{"n_layer": 9, "head_dim": 128, "activation": "swiglu", "norm_eps": 1e-05, "parallel_block": false, "init_std_qkv": 0.014, "init_std_down": 0.0}
MLP neurons of a small language model. Each row is named by its layer, matrix (gate and up: input weights; down: output weights) and neuron, and shows model dimensions 416-671. Each number is 500 + 50 x the weight over its row's rms, rounded and kept within 0 to 999. Numbers have three digits each. A neuron's up and down rows have the sign that makes its largest values positive.
After each neuron's rows, "fires before" lists the tokens most often just after its 100 highest values on Wikipedia text that the model never trained on.

L4.gate1461:467483493511506594546426490388512534529434479528469476511498529531503481460452607468451448467573474489453529475445534570463515458468520513486481504542472533466465541489458536434476402512445501486519456464539438497529479500482513505463516432479433426534501451546474479410567363476485464479523499517447467517502520479528404452531524499468531490490616618469500497425465566504433471547523499469463462477455469516390492473470507511610573581473457451533569530446601438497466467469525536529596489484439485536462563412396361476504326525564490510539566556502434584440532558503550528522529538554533555495537465442531488475479447467503510470456431579474408487454499523503536440507511485583378562392500473458480476453482465514538426504488509548537527473469467535528496515530502461
L4.up1461:536556525526598472549559506439467530445453554545539485635523512504530474495436563446502486518554495466561439404469504546450627541545565498438417448500472513445485505544592507484441510549430575440447524420490440485475521431477487508508460402432433467520507459552502508433582463363579435504487471511474570440546609456509443461586471443434598495427502502411491450459471452513459454502544510434505508517507494527387528468539539567561531568554498526608484570511585435407456514516466431559513440476441494471471526449384537488444492515511460550538523521432473512444530507543476525555526526516550619547565537430486590433466479487484475471479451470437445521488475468538465468514566519594482550392557507452548517481624530502481475501478523579485497507515499492534442525570608557
L4.down1461:540560475525487448457530462462499499461409569509512488543481441474543418452454550497471541459509539498488529468547447511477591513521575431516488375587459505436482513502578394528432485510523589452480523555457462553466445446489499487480439380576422519466496410526449540532514510462532487444441453477416605491442560482522507465525540404535522524466542458491550441479483394518450470552519463482542472493517565537366519531511396501558553542610504489552467508528473493435482601568450438508450472465495503494436493497464530404484438515441464605531485492437507464409505470544439434533541550592561584450564515487488567494483533502421493471567455376515507480572513492540426446583521562530500542462485556520541559526530481534462500561569414577472489521506381450548481494529521582
fires before: " |", "\n", " (", " Be", "\n\n", " |\n"

L4.gate536:455495504500410421607459505587503458577418480457444478563450568492476616526412509522399454455491412576522549452533551443520519521482562425413450549547582542512593514494402481469492508504314521529518470475459542474541548398497469538482424492527416535547535427502494423522594460533449500493539435560472501483540551501482489524514518540568526447551508447540535503448546417463513477454457515613497477461463493596499497445514534453498502518638355440530553499517560475461537576482521544506507487539560442589550501575482543480472410483486574535489609454512475531453515421534517452474496618443486432499478445504425601527566459530520547563503450534430487498453552482605548513538541509554541530491523442496580434491451601595408514419542650503497473462474557447590459429499499596
L4.up536:445543583506539525483547420515444471504517484497469467604566577534471491434493456481465437512399477548401524485427521567471508569409452504478470513431533538487444481503401406479522530538535484455571510408522457501447474594546510481547467429472417472440554497532613581493471474537446554473543462501378544553501572522526500492464422486638493450464527657479491493607500427569529536500557526451570603553492413468506419452401450518527446459479437528529460447476544472520524395432606528432575449526438539549431484512561583483465507504539499559532580403464483497485419472545536570534472574560491480413539455449503565565451473517529524524520502614418481500475455546491485491545515529465486559461465491511450499511558442499543453520567462484506639515557562553584431443456475614
L4.down536:471527565523473580450529551438610554425535509476446538539551562375462491457545548474461478448494444491382489471474548577551469470464456577448483452415443527546465411550423450601479440501550503461569560335577501420529515518475540474538480451464509486464460549532517538527510493488538559467515532533423608476506488529632536448485522357534463496460506629494559469590462488583443501474455498524486586542441543432474552496460456423487404452477420632534501545449484469504475432501588485519525554497572550508507477495544459604415605610577405538493505425479492444559489589519570508490490471478520529450523460575418494599498607537439478488476547559474482410512462543494463484497552422492504475489531546455460489471565483508541497494507453454537527556573454558514462483566395535
fires before: " ", " of"

L4.gate1592:558410499579438457520482431582473407484482479501519526477578498470511511421509516563468589489559484516479460506595489494651394515518528493557537601440557419450528474482479472478528462529529542454630564520480463478415524545496490496449453635537478544468514581475513492425507515531464485599531507531484524477646493533380527403441510454477502457470530594549497528483414563507495515468433510508485391582479404528421532461550477487531630520472615542559595599474544499475399454452561529558496549491553534525462497510417484436508483490504497436480472444441477555597499528511484424605579571478535527486447462525521488445432483523502509419622455569551450447325572454481599522439412539465475503480472570448517398493437509505521514440447591474482583493513572478575446510524533518
L4.up1592:534486401513462503448497470491525536535445520549547489537443531465530418492520576612550507534512483540478474466559481563518450545478576483513587606419354554465488496552504547552517462417417536554644581424530493486463539435438400575501464517520470392521508500538471494488564538527424472554512474484486471511558435476530531486455461379479473460559481600467513516439490571454483565531506484436402526501561496349504508421628474450516499540437498485463524510552505433394399450454500441471473631452583511476480576461451439399495466445480486504488505560442579457497573613503536506497484555467544487578453398439488568514460465591458499395563520418522446487424524555524576463528501513481497450537518516478408506501519481488539536481496536533413528460430550470481485487551579640
L4.down1592:538470509498483440507527532520507511501513460582558517485413495430438522370487538507500540474540605556507449465480293565512470499519497550556572563452500569501413512532544497564472487462541444468518490432555444491361477509554513503449474582454509547474512511542512463545516522551484568567610536492407434489520556487657530417504516511465489482523469589500523507455412514521565531517490472459451377595532513403548532561461396483462555430457526505431581506513471526473462435509498450501518643503499432533487503533542472472459562494485462508499506444454527475493509529463460558558563450505572541526480528510474507548493509481445541437542505543521444453563526476464548467481366578496458406571482508505459421482538418451477441445444485464378560469427513439550542503504528472
fires before: " |", "\n", " and", " Party", "s", "ic"

L4.gate142:529522518495449534469538603515565510566560508470487566463483508447521552507527515524501510445456445416505529514563534566535514434483505537438560417487529514424501515500452407591455601499396520414458537535510473501470426493441425537413540467482563548594433433504546532490508432521424443524494411493567502486508480507596463520513586520511576512564470571566487512461540486459562461499524525413382502450584487477450518480519540525480499456491529515507508501503488542506446547410469542413612530459477420455515631496507606553530435506547498547458480561513552424520533557532459577504482501437531488480447496540493531394474444525532489537470439611480465480583460477440430451625467535531488466478495536475488415450528599512557495556579417425500520537543566467485470616510440506
L4.up142:519552482534488565397533516492590430475558515496555479485538459511529546455428488487515489420503498358529446516514523513477468512456467493533513528490516477490488488498527605531479524501487503516517439521456497517556454464514458525351559440496469523574478470531424485456494500437452520487494513428511487493485487482479556500492561508520542541559465482491443517417494462515529510543470569517480514433526518461418581468473540542506440471495589551457605516467525532513594513521463557381471567534445510425461486511460540586605518547523554573452498570611552496455474484522446488414550555515544509368489523555506524468452529510540523489499339474482558574514490545482537474648474571532507419531586534502443531474555426592399481507550531581573511455585519436456487447606594448
L4.down142:494363437538503579525502455528541501395504551448513495482535471473487524431536504536452519525487502478437500480559539583563503551534469573463456549430536519509585557567473421574398495481485543493467506472541574387462447522597491478505568420547399519602478398620502478477526500537530524499482456450509476498405514580521428468530524581578524568561490550467382447501556464471478471496504595508507590491479563484501553538452540525555547476515519518505506497492426495512477625551578521490460460500453472584548436522565577457578461527543516554486389416528421472480538496537510474472525522467492497472540483558426495549591538490515551401522496447435443490563478504576513431505561617446472438512566487568498538466488525506518461495502485560542442556554569513445502491486614494
fires before: " |", ",", ".", "\n"

L4.gate2812:404508500524563506484436432446587463491406523538466442574443518404509454414490565402646549437426452434552633533521533509454506495550606537504571454496506442449511406497539541599524476481467554497540570488571495484368475553453472529521542507536518550532479519622501510503485479461502511457459567476491480519522585496500494424353511546530494470518469538457495473468433493537501454584505440523460444482475478587445483524525533537553466439590498525503548521502478577563441496553610513423477452541475493452507562529651555556531474534509549442492520472510506463369544433557522545443496528569539581480534527456397392529581535464558520527391488488440576517480496515480579457552511550531469611439441480504536553415496499549535528501524410507491521523473473550453578599484518542
L4.up2812:538450547517484511547519532461480570483506494529573464481537475474464533523539522564531543380525474447492453450517497558562533556511513526481542546502506446532482511546470453432524498518581498532412479443485523552523528529521514529468530500406496520457417539552408522489560560602556420437459469491594555508467399413564566578544585382502460477428508478471575521421563437503427583503428552491440610466407509480535545493568518644484493558530568455464529521462530453440483458524430505523482519521581536473570464502459447397449436412606554510423472495452447533412557568454547457500423560504537507518440492533418527602490465484521458431563465435490456546595452493564427432405479514544489429482546535514474465416463425531533587466511486487532464560535480407505496442535462583
L4.down2812:484541421481562418520560426352518502546420513487472483508483468489386463534488573452475509501567505488587468521448494483471489547554524530485575537521570480488483469472509576563521479464581525548398467529547467557592512531518557561507518442473410587494493579614538492562505495466540501428424523516489505501478448462503455501455572523543427478517462496438635416496481424502470579537524455554500551520544468508497573540503549523610502484462468440476491505430541413527478495486542483467506484570470560473547478467547490592599487567538503518448545445481453570450606529510555491447490604551464534521501598450381443600597503521465621502487371436509524524519430488465419486545554465550475539531470511573432490372489528495530482446487416495426518574438406495552493514551487587
fires before: " ", " |"

L4.gate1231:527497440470474448518515478594565558465527499506475671554545520628521545487478476437460469489440515435469519428534514454455537507626550514486540519520497634445446469489434565480497584466409564477460540461530449549450385505521470519443485490487456600550601525503520426459568531512508531572478530437508499583562477517478461467474557449476623612485424517489510479543510538502559561547445506502404382321460479465443430512562663641533551419477607514502521536395566595545501494461489449524426499489543429548581582440437513427570504503551453550418540487513472484463536354566513615388473542472511520486539500505479478426507491504527454531488514490437491578443438478460465559488533420611439590471549519471498501487489444483389473570465512479446483479382463509438429540512536556
L4.up1231:469589574474569496540540465536497506512515537448519399477529530480579589563595447562475512457534456598571473470521499467486416493485512429414465525453461565528537518421504445429460510514511459535473472469473471618498554490468478567492503556476421497528575525540541451499499532523564500528518472489480480512412578507466503512551535547580476473455449564462405527474482385486469399416531499442473524527489462422560462470442451551443477503506555490396530484486466386503569512438500515502487404386379496556568477501520530425486507467450495566522502438491422547494402515555477522558519475551479581522543468458483552418449534577407451533400453455561634450540522465604528513544482478579472526490503417459691458558435449479460512551569420393489560476529466439445478519509402503
L4.down1231:428509447477531472480430545507485471465509451441419473479524462457449508469525541473525503413563554535504509517461549606572554462475488486534390475493525591536582510445563519558514527472564514439519518509538510501506583509458494461548493565452615466453604576503540439434474609476476420389446496568545475400529507516523494527527438481524512420501537420493509515539574486444483538487539518488554499526480587445580550524368469475503563547523443399560502501491453445485418376619453489537554590602450609428505505509543474460462533455474460457549513591517548476492480528487493473520500507522537431511511442578478471558436481458576516476458494502505415587499528530513498481482453436471468467537480475508486562508458493461516450531558527548451564464475480505536446409493509511
fires before: " ", ","

L4.gate1565:503372490624523511419563494490471505611492533501419518454459454458452528489624542624470456497482622457538501520515517480552455425438423582537532493581555468429481497556562522399394494453508500486558465428474534389581520545561519526538495460457512454498596474612450519489513495511454446514479439487474530464573474452446475465537601531554416423427508525453474527454501511446534511535499464561553544509484492462557523494491502470424565601432540500513476542502565480526500413542509543519483533496561550504520511551413571540522447427500542502545612553433481604476532532599534475533492551447551516468618514572475478511417502489514409540527408583576434432598444524411499512528469537491475515522438532575452470465529553498553452546501551484519550409534511417485524506482486502
L4.up1565:464506448576499516380502513505443515547441496494452534494429479516430459530486480516491431525523595406483492571607524573471490516461501464554476528513467490441417508537476506459472422411491494498549543518537500447555523585581464537507433415496591480519567473538533498537546544520472514561484482530442475497530488498431480448528512521495480577463540511416474592488480393458433487520486482513560511450436518497504546591494558476515426523442555544514481579477515517526469485474579503488513502458450525459537602621511522515510468488499420542609509501530497551404509527499541597531527482513574584528540544633432513464490448445589470489625476559497467457484446535422565476436498537455489478600514551559435473428484459524442480580458567439513535580434534440525503467541522486
L4.down1565:466515516529479514425521515499425526455457490460441472491658549445468525474591474604489543494501517468532534482512538543444466494448450532482483433491523512500523455482508489417488437546443417510492598465473490502484421581638436533455478480536581533521527446517509535471562523517570420545450544513554535493468547556393565490470511535525459550576511412470472365522482504482537526514484442549567519382438450427427475569445559535612493460485569428465472486554458562515464492585514489535535474577497489441545486486480481430522500494476524521547477545454496427395532442522600532518467600495631556587545531401514499535401445535616490522583494460526555504553508488473514497479518367507496460531457439543389484462514522508474501504533443501525460480484500480453531474476444468
fires before: " ", ",", " ("

L4.gate118:450459582468516568384466532494458552430560502509420537494467488479473478522505600597489474474443395464518465475477549518480441523543443508447543497516421506517512515522544513513503438501472482490518540459418483559506440481481512525482608565492439502480577464472549536497510474525420580525531539505463563415521505449518379448538523541537566515502611623522515567412499495517506395598516451462451579460503444473495538485503459462484471454493492590378394505511572403471418501492549602574451541501526406465490540566464528537479460502522501571457522543519524595548546457466526490493546514520583388439607523542464484539500414499533461537383489494505536431510485526494563475431523553653482521530402509512494456509563513500481561602536475394475445575437452470501492511582402607
L4.up118:460436569568518554455554521532518435479607490537514539542488533480441507475561509587504474480553494502426497504418505539535481449453472526574463475538442541483481537607505559473448522515387530372442573477545417546435494484463453558423536410501482605453560516424557451583348537471463434508457541555455469477545509456529467540402422524515549497480463492532536585438467405431527517517472363490511506504471570565532449576639481525443455505523478546450447442510577471535540540462591565519399493427434497422459477525495508600495532466510541469363545525562420552514458515505504544451484474514492363544467559486538505480458485502441526469515564535466453583439502467530523479477450528563566474547421567498498535472527569484504464505588541496474506510408486432496503468567485570
L4.down118:424515468544488505409490495480517513549498537478423582524538651470573516397463477545456524496488503472460552626457546543512547463511475448560554437522578454466540436424465433435450454485479519450596569542507465557505519476519444483432399467593589568506446512440529420479453494492512400525465598567533525477467402522378625568578439515451518613521424422574532481533510404558550453482428395506495496404538597469491566566531496564473481512602449473565527420457566498393576502495584465466465526521581515556498455435515556478454449483476438479516460403475537571446482445553537543494471440556549423413564536480553507524477496475616471523578542516511523525508478546478503533544502456467502510529527479437518506422506486515543541457455508528488527560480543432501533570530530430
fires before: " ", ")", "==\n", " –", " (", " ==\n"

L4.gate2325:460501432519482442539463541544425447579571431507520446456460406564463501522456503550430538557426473601465530533578537511483549529407502532546502531476610490508515437441476554477507464502444543553540510517459572577551592509558494546541507569405412531551528450439472483439609521408478494471555444545435550402486470546425477457525434591507558459530592460444475484471543495462584559532466497550498480531435491451514527354419497473498498514456427507460530521431549502581487517515469462552475506429563487561471499584537507495451533543422530462459576566470537478539526439487417548558526543508398522475483470530460455491549470608580547470499437428470511504540384506404455507497606491597516465560497522481467482515486516449475539536517505500462489373480511483446597453503423418
L4.up2325:563494481502603459535423479577572426525486500486480470436473514506499425488477476355508516447493468560623464450502491522508561506478610639425443488535516471491557518479589477492467476550401561502591544530517572520466510461481490544504498480473538455556394407445536514461526509522516480477452473511559531532524443558506510457483492518532523502488459493570607517463475614576514468428446471511492502576486494582450514513465497531460511529430533425546588525436485563435518537511486560448490535499506468563577587542586588470384471452537526553496565614361452506481512523490539447442508521529471525511459501542484503541535469458445507512563459409547505587527484478526496469460557412533526543517491492489504476443499500491489450585507532562484469505504574534458510456461518623
L4.down2325:527521439476384441563503388583531571477534487509515419465461476573495498493510482554428507463425394631510511519482663479511489479518513532518484558472468458432562601551441483516454495503484539489594547524445440534510493453497563579375432499509545439546501428467488533518540472520553498553498413593428463421514487484447547455554391533549520550504417474510527461443440479458509484514422557542475588439367553502510500516421494507461439498554452411526612586579488503476593467375470566516507378458550572510533585540573526424426502584427460416497528512491488538595453428536510476497330546411598441491502472508424513534511492551566518540530490524513515451499538493487496562496529432489501397471523467396471451473534486466536464572419373562598459421545531430511467428539489552
fires before: " ", "uki", "ruary"

L4.gate2482:510548506459494450513385476488461507520456507555520435488462509388497486532549493465594400429527468481525459526500498520492583491483577505553396492486476503575540518537504379624462431481462538501428559512436550514514511478459492471542485503510495506487482427554467408471539546532436550489494483506502513483526531461462447562558449436447563505431513508457561554502468444508492471453552444508387515565475462483527536528576525511567498496548489576577548430509441454538440614457477584536523542398536490562586532527463512519508433488555519505507539529543461541460485515503472501430463539446453487547516559600527500541507470487493485429516488407517438541439510427567495455526538633513523515435471518515563490573427473482488479514419543526477508553462477531559510446529545512
L4.up2482:425409570584483507523426451419423494427455489473575521431508626438460401428553518432481458465458511494522442453500501489448462464485491586486478421515454485444526448528569450580397467483539468447470538442423550430492513448522575465504396387457475529477471548461453588529545530546503493451455501442453589464508467457530494516418422486404467539482402535427509497497511424557466476529517419508493534504512510461553528489557442658560491465565564602575529438553593535466486482462516481556464480489475529398543536546496501513528532408516545493481496472495462502500523585589572482518445544453467598465527535441481529613478522465493465459410567499501473547462533492585391493418507597501566546490510593579471452457520436475529520522485475500495473568441487515521486450614567492
L4.down2482:574451456543461549506535486459561433487461461472488452481496496465437499571494540472389529593420564515472362497423328447514480495562482504501635457486506531496449489487550613480455410517523527522530478454532454599492513406576568533473380409495418543490510543506490560523585425479429479474498514516441466595423468544616477434415506570452443487534462464419471449532553558512490612458436498462538479438473422514504449472422508481597418418551532458508479506455505512568428481537573398465388361475431471428497476460564481521529584515496434487448511453385586499561522551515513469605493542460580498523545457425455500535495433566465521565468482522466545447615567565512484548467444545609485565406519483500488454468527546506587500490540493524473574592547548423555501515571453476
fires before: " "

L4.gate1697:552524508495496554539398509501569533528483518546507540482534509455431447473551392560490539476442451566565650552555536474485438478479487467520479592517468445551499482462507480405353474542458466537516526459459526418486491524521465553469427429416521511479440466521503542557441346538410486550589545470506474485462554479433544532487541468462430483457427501477532563573553523509443487481465532484545525463513444409482565450488531441608464499400513534520502436519588526547598505530500478503533496508522511627515519569460503491553418576522556497457515579441510532526512536441533488430503538456468619520551567461525590422457557544619490574417464387534428420474507487487548545480460538530544525416460382505468497440439530443490602466534419543473501470438439590465469511496432487
L4.up1697:416430454470450533513468472531499464573475542552465578554449479535376489530601379567529467500523592520566470476530501476450430480456515420475547548498578433551573462461560417450510565529496473505503471483573465530464580542464411513589420513522561455473474485481514546480490401483453502449548554503392522568502540510514530565475546586551423499541391489608482547508488444476481560448500444478605545481544468474545581441477504427524463545533521488526502458549558511524473590410520563547491365530593429535503454528432608429456495457488562534494422573474558500495567503501430397525441525508495552417563470589481532471488493525422504615570487439540416425497566487542494525489571553461471502531505505532366518468487551470523503471556553514445389482514498559483510518463437491
L4.down1697:573625516455470465464495478560535512531560563525429486504531491498446520522505459452608523557492568449442473480479550519507476516405467466500448485481531562519522529470508578526586542599516539624541513408479456496550508494477510502356534431526397533527485441396481510486499521490508418454556546564419522550422548534508494577442515465493454523490459469621372551440455544398442535549595517499526509469501472464566470453444462461557505503431416539487471498578533508495602505509470472488512411497498514494600485493437531492389514457542459531521552546606637467536591506514453486498502482559459533396550517563483516460564484514465409613543505410607435481494499533520580514587551506570557460583551431494618580434490518415551571537488539474528419472599557505510527613529516424
fires before: " |", ".", " ", "C"

L4.gate2535:560501583541498555457462381511486512489587470525416525439525365497510533492474466477473523421539466607497440463532513495506486545532529560529537523484485495503503444508451530519550516583431458474604466549512491390551469447523485477493445556515470480485443486498529428460408482449469546421521466396551500514483528411502546465483542547546442480410456470493494468496509497493510557532369552514534430540375576476488529524406511503544443576585494381545451438573503523543505554599502469500512382500443541538516596472514529426516444431459497517432497470545464550530456463511422554482504458389519559535523541553510466575560467532474442641505424486555449569468529447504567587486478476418418513567527562558467541455613513431438463439530483543481513458526440593560480540533477533
L4.up2535:471528539539486573558491512449516530534426558544559448497552428440495455489567548482533566481479412445518549507545516462536490509531506489546403466468542393445506546493468469501544491507543489484533531534542477551568410487571575557489496390407532518503509563484485576499528542493472492533552449435488524500511403499541490530487466400442582550617563493449468507436397492475456447530476524486532499385407458526542494457413528482492519506570432552478522587522554472457484386644527510433450538565468400509482486578533487464504526513506456488508560497452394542406537622540552507536487542505582507500439456540456460516485532537599500478496618492525534503566516477515482549521431514558472538444488460522491458546520433567499552496457588467431531489475495423511462500539462488
L4.down2535:511525534497532499450511499469565434542478483388481471486471454497508574535581482492498487404510562448376576414555304469478509498521511493500458536439424517527488518517393556476516623525620513453561538539535468510547485502461452435551463459475480546433499562480489492501476508498471392470499411482536511544535501400408504540483521503510532592526524602487423409452444478422405485429422531557482518479545481466513561465473529540556454447541557593545455499608571521463567443561526521479487427584562454482420529511431498534549555411497492509479543518648443516462522495496503494498514471435565517502468577571451462428497490476514552627487451565571459435399502471543520574522461409504476496510492485483487523406500505567489436490491465458421507435433590517548585448529454494
fires before: " ", " |", " M"

L4.gate2055:462567521507527495502579541503520575444408547469483486511532521488489416439450424496499527486579396578453548402492500535513466552482502592531496516459473528418464543586538484536514436488501481495553545537494509492407426514510547537493532544479512513588465518548564479558512524475546590539504520473416528527534400503385461499454539454527541443390433545570587543511504496445455472486553486481381413500456399483522562521536508549472591457457524411501556473475565420533507545550458557415474498521526502543496453565626497411575458445522447502556489489527557509515619517432499511546521498571443520461410494436497606468435419551546524546557500484507502512527491457532448380426469529573454547556506443563508471485409475485603542452408477517452526541473442536480581507434475479
L4.up2055:457486542522512471482538487471446533460507555515506473497356534428464440592415402431572511452396478474441604426483523479569463530403539499474541534488506470525528555551527513573436550458555563496517489420514523463488503499536510492447469439496456497544543443431495538461519439471552518512553454501603617524544602492499490478427321473504508616566416531437551473474509461619505468476514506504434511433532493573411512505486482492614469531361479388498533493641521481588541572493525503448479486478458465536493550595509483415420444456586461608526462505503549514445550585543544552417433523494597511427484478537484452450560501439501556501532427488526479506489611546416482454473441460463479533461499520427550485399522491546521527588491525529512446535544538528487521477572536524
L4.down2055:402546512458486557517481537510541590391549478536551474543518471546470483455528575461500534447550557491492572478473286579524424486493448597516474541507565496447552505469516505533418418505538413544453460519527561609464410546484501501470535532558458599538551453427425474559526470501554402494491464512480479603536403553522331501483576479586607535421459493488563518551474506486483495534585443476479440543496495438610474490575507470455574450406528434502527457457508503449443578504488578446414535426438542574423467523495485476509486528558531509423535453446497580561536541432417441473465525602515527511480561470469504497485533505527558503544483440472460473498441520473513506562514465524465460449516485566514446478480400509525553503410573531456523564493461607461501530466540455
fires before: "\n", " |", ",", "sky", " (", " –"

L4.gate2669:477470555454343536551544468489538517472504544481455567476422461475475547560581474440523520494373470525549476499446512373505478519478579508487559602499523411528507439486544538469503498569616615468534514563475438509510429439445517555495491462498546406490562466495509453396539532517389494470557446545581489436454546508427518491586426563437527402565445476551471582478431542530541520496491471475501402552526503503430460493507485497507483550595487525546571526532561507452484530457563479473450392519450471496477482553523490464554494493588556454512568535546500520438595484516476528525430566494541441481465471517533525413448453523512473513461488477535559497524495546463467559506547580440520524473458478400474536478497559526546425481542445523448515482370546469444417500458516542
L4.up2669:494440484394537506490551459470516500429498508493557486366542457552566524458490462484493544521552523471397448434509483529511517467536464543511456482562618498515429528535458485497488578462517482531429423487579533599482419587501552471476506426486518562493464454530450458503447499481545486510519504500449490491573470464587413505476463480462449522545472554538453558425522555483495423516454628517476458501442466600457478401475655589488458474529601464587568573496486520523553494557399496486476559540523544574519568542438565536546566555550456502540498570448478489579557500493500450494534551402495519433408510578516415547454514485480449512628476557513422487526426493464541529589464499539555481576483477556494511493473433529531525474487547585461455504472489410452499495492456461
L4.down2669:483472557453396528461470489535500535513443479514521488512473487593434534532538495471460459456433517471473472532541279481520530485448469469469589415464511458514535436538511537451464505508541532451583543547546470484479436477575480547504445584485523466528433451576523483452566569432460510508485441476497543478533498458515615431514500448518548383519524466545562572541392486562539531477493469448499451408492491450437494502598415531567436488535417586462484403555457508541454557478486531539487450497392516457403426521582488519473458416509557398495498505476586498438548562465509486432581477534640489513511515444501601427439445519597546519527426461491643504496564495447567515543501536506467554440567488517500560463472511489494481467553558464555598605433474516446450523469508613
fires before: " the", " he", " \"", " a", " it"

L4.gate364:522498518494440485536517512530453464535507562399469581486454500455490500471513554495524593419481454482573485441583507454580537504563541436464647513571554574556517481499540526474539469526502452499543472517548494498476507538497511513442406472564577546498678605491450523483531464508497513451485549452631379454579510509465603449453598546461502543525431520447555551452707519641528439434508508438495518485449460513457471484477505519480552465510432409493518421485431510476533470514565543514496384534452462470447453478557469469564496457565423456485598503412381440500539410457476526550539438433466542532451527439551525501567541466451508545535506545486529457452480529419539495539444608550498440432487504437378434524487553456501397565576483541466477477501479563481515528480465586
L4.up364:502481536523478562513495487518649626629404553430501541629496508409481460528515515499528473467461509513549483550462514518551465540473554361514580581444523452569532542454462399516564524550501579538523457611448443492449511521440553449517501477408534510510457491453546445495549499523456509493600537563449468527466519467490465542467511515442489486522497485404415531488456502486478464471521476477519464507496477423585489469600485438500546508518482522467493461560468483470562491366523538462510562459618468624495454512444551405576499416510504487511502560474464435475445584506410541556453506557493409559484462519556432441453367459432497551347470495494493462513519424494453465444455543433541471423500413485451519514601537463528537462514534527497472440449424504516431571549461544
L4.down364:573422523544437490613482448473456412459520563480541515525514562445493457485465537503462526463377471506508497461532581509480531412462494509507493534609534568460544553417519552488368464567539538488452450485530478491441467481483528505508446396555611496578510582495544504534551493474566495478489474468505415475611539449524518479399547585538449498507446497443561494468572597600494408500432478521451548555556439512385458407524536581463535426480498483462463491456510498450465428560513384524500468595478532533452462471490480445639505600555432471471553560402466528537493416443550567469502520498468574495490494420459528454614511509451464511606519564494455532475499496533441474558468509495560423486466594501499437508501536485478509539578543564411442518512422464492537514472541483
fires before: ",", " it", " of", " and"

L4.gate836:503513446554401511548489485502555467559563497459463504526511457539431487505524530509509477496480494483520460547509541516536510449506507567557449582492531476601502482471483509536496550468542484492475587595465559474479483535469458476483506414435429478537568492478544557461507470500422462516536492538494495424566607554433447427580461465453475402348449460617582542449497520480442410417489473564525524505564585440524482476518533473471513431565537510580568478480502441574398469468553424447542458390505438485401540371525550505541494448491466478497517517394534512518567558493546478458466555520495561534486570480488479546535465465541507578433519547453537572566496571461534514519587454522481609478545513411471562440491533562470480378450541427501595510469453573443570512487391476
L4.up836:453548524546446598461546510433512460546458553497528448438551490529565515497574554518569554483544456382406406536457516578471474444546590440477471533448496468473426538435521592582402502539504478520551497536566521444540383487558554399488528481495461533526537476575469480486432584540386497457516570522478409485456444518510652477506445369390559470414552627481541434546443526497455545577534459472527474554517580474526416538554469508489441406557468463491578464575458509512479553497450450482471542493455622465516642515545538504430541490515433399463503574463543469393558592498548454528496480476564505526416449512391548490560544543536529526535491520545478559446501495459486591477487459594464425487556491523524503458521393505460500468501628470490547490530546440485475498501522603
L4.down836:445601564552535519471593470493534548495478575538481517588499578563596507547529516481503543525421421522411434492360433479548459499497546510453423449533508524558481531427490544537507565480495528487474508518394566494459484547418491491522472468559552524463536503515551472553595581478435569500438502456429467476387456539483541462478532447480486493490459462451440497492465554393520506516535569530465474544462511525502644477506509530448502508602469442499537373456428510492446475445442534457472494443436522577529543506576494473561530453548510451433439497437541448492504548458526460513523442474498478457483571562443450471475562528454470580474472472489506463464508560498462482472495552618444581490513508548380561438527477525470432489628431399455522464517447583422503541568532462
fires before: " the", " of", " a", "it", " to", "est"

L4.gate575:508541565553533477416586512495460482451594529496594469505467504454482526514516555562404457545509414530418525531460518605541432495424451511470434483525504509418486504447464475458559468474529503470442492491481513549469502507479492439535523454534493441499471480549591493487593496509569440447512444493606533500467358445480418580538456491535520554536508513439491504501451502463455488483406589530519523460481476445566544496454542551506520657551474499484526549558581488645546466452541482464530435455520513471510486533559607489547511429512475519590500489503407446458603509537500550482473531540509517442446453484421416498559414547438517450590497522449520474583485521512505457520459447560472447502502575449490524534447442480528485539527496503440510397542427461589454485509521488
L4.up575:447467458567480508392456453562417528611472491476408472535562457435535394361463474483472546501515374526524535516537501498490548499482460508577533525465491487507497464487570426502456447508443519482603573509538473530463449420584518459433411422540530592495467458601543543441421505594500540530462505459569453422471531462444548625435535525549563427500423574399469421353503491444508518548533455521545511503496514444444503527486502532507514452474468449508549561427532503432581509591529509565526502453429510476472550537442498509601521585435461519463481474472387542494478447581573525492529429511587437464559503489416581481496472435472562495526528551477447494523416373545548547491474517470428485561466489510465436466499543485558412515473522560591515379485538516575458405584547455
L4.down575:467419400528596558433564504562540468498503507512511459455527473473501540438489463472464560460534478473481509529417419519570570461501575547481409513450515528427471467469561597455465455525542486525558580509527424530447493487581495524386424448523505508477508429453524516456448584444494416512437466440526501391472362506465535521510533396662506626525470461525431564485474540498487460587466544530507452420426610532491506489449603614503510451566457487410433552539443554518539421531516438404479401487438487453527562488501508491539500620496523526569524550479409442561426479598479574443538540508548547535515515509421547493463507537430544454523497454450377439501541483468480509471414471512536523453517527438479490437550503552540445499486531587550543422563488458536447509516497486
fires before: " ", ","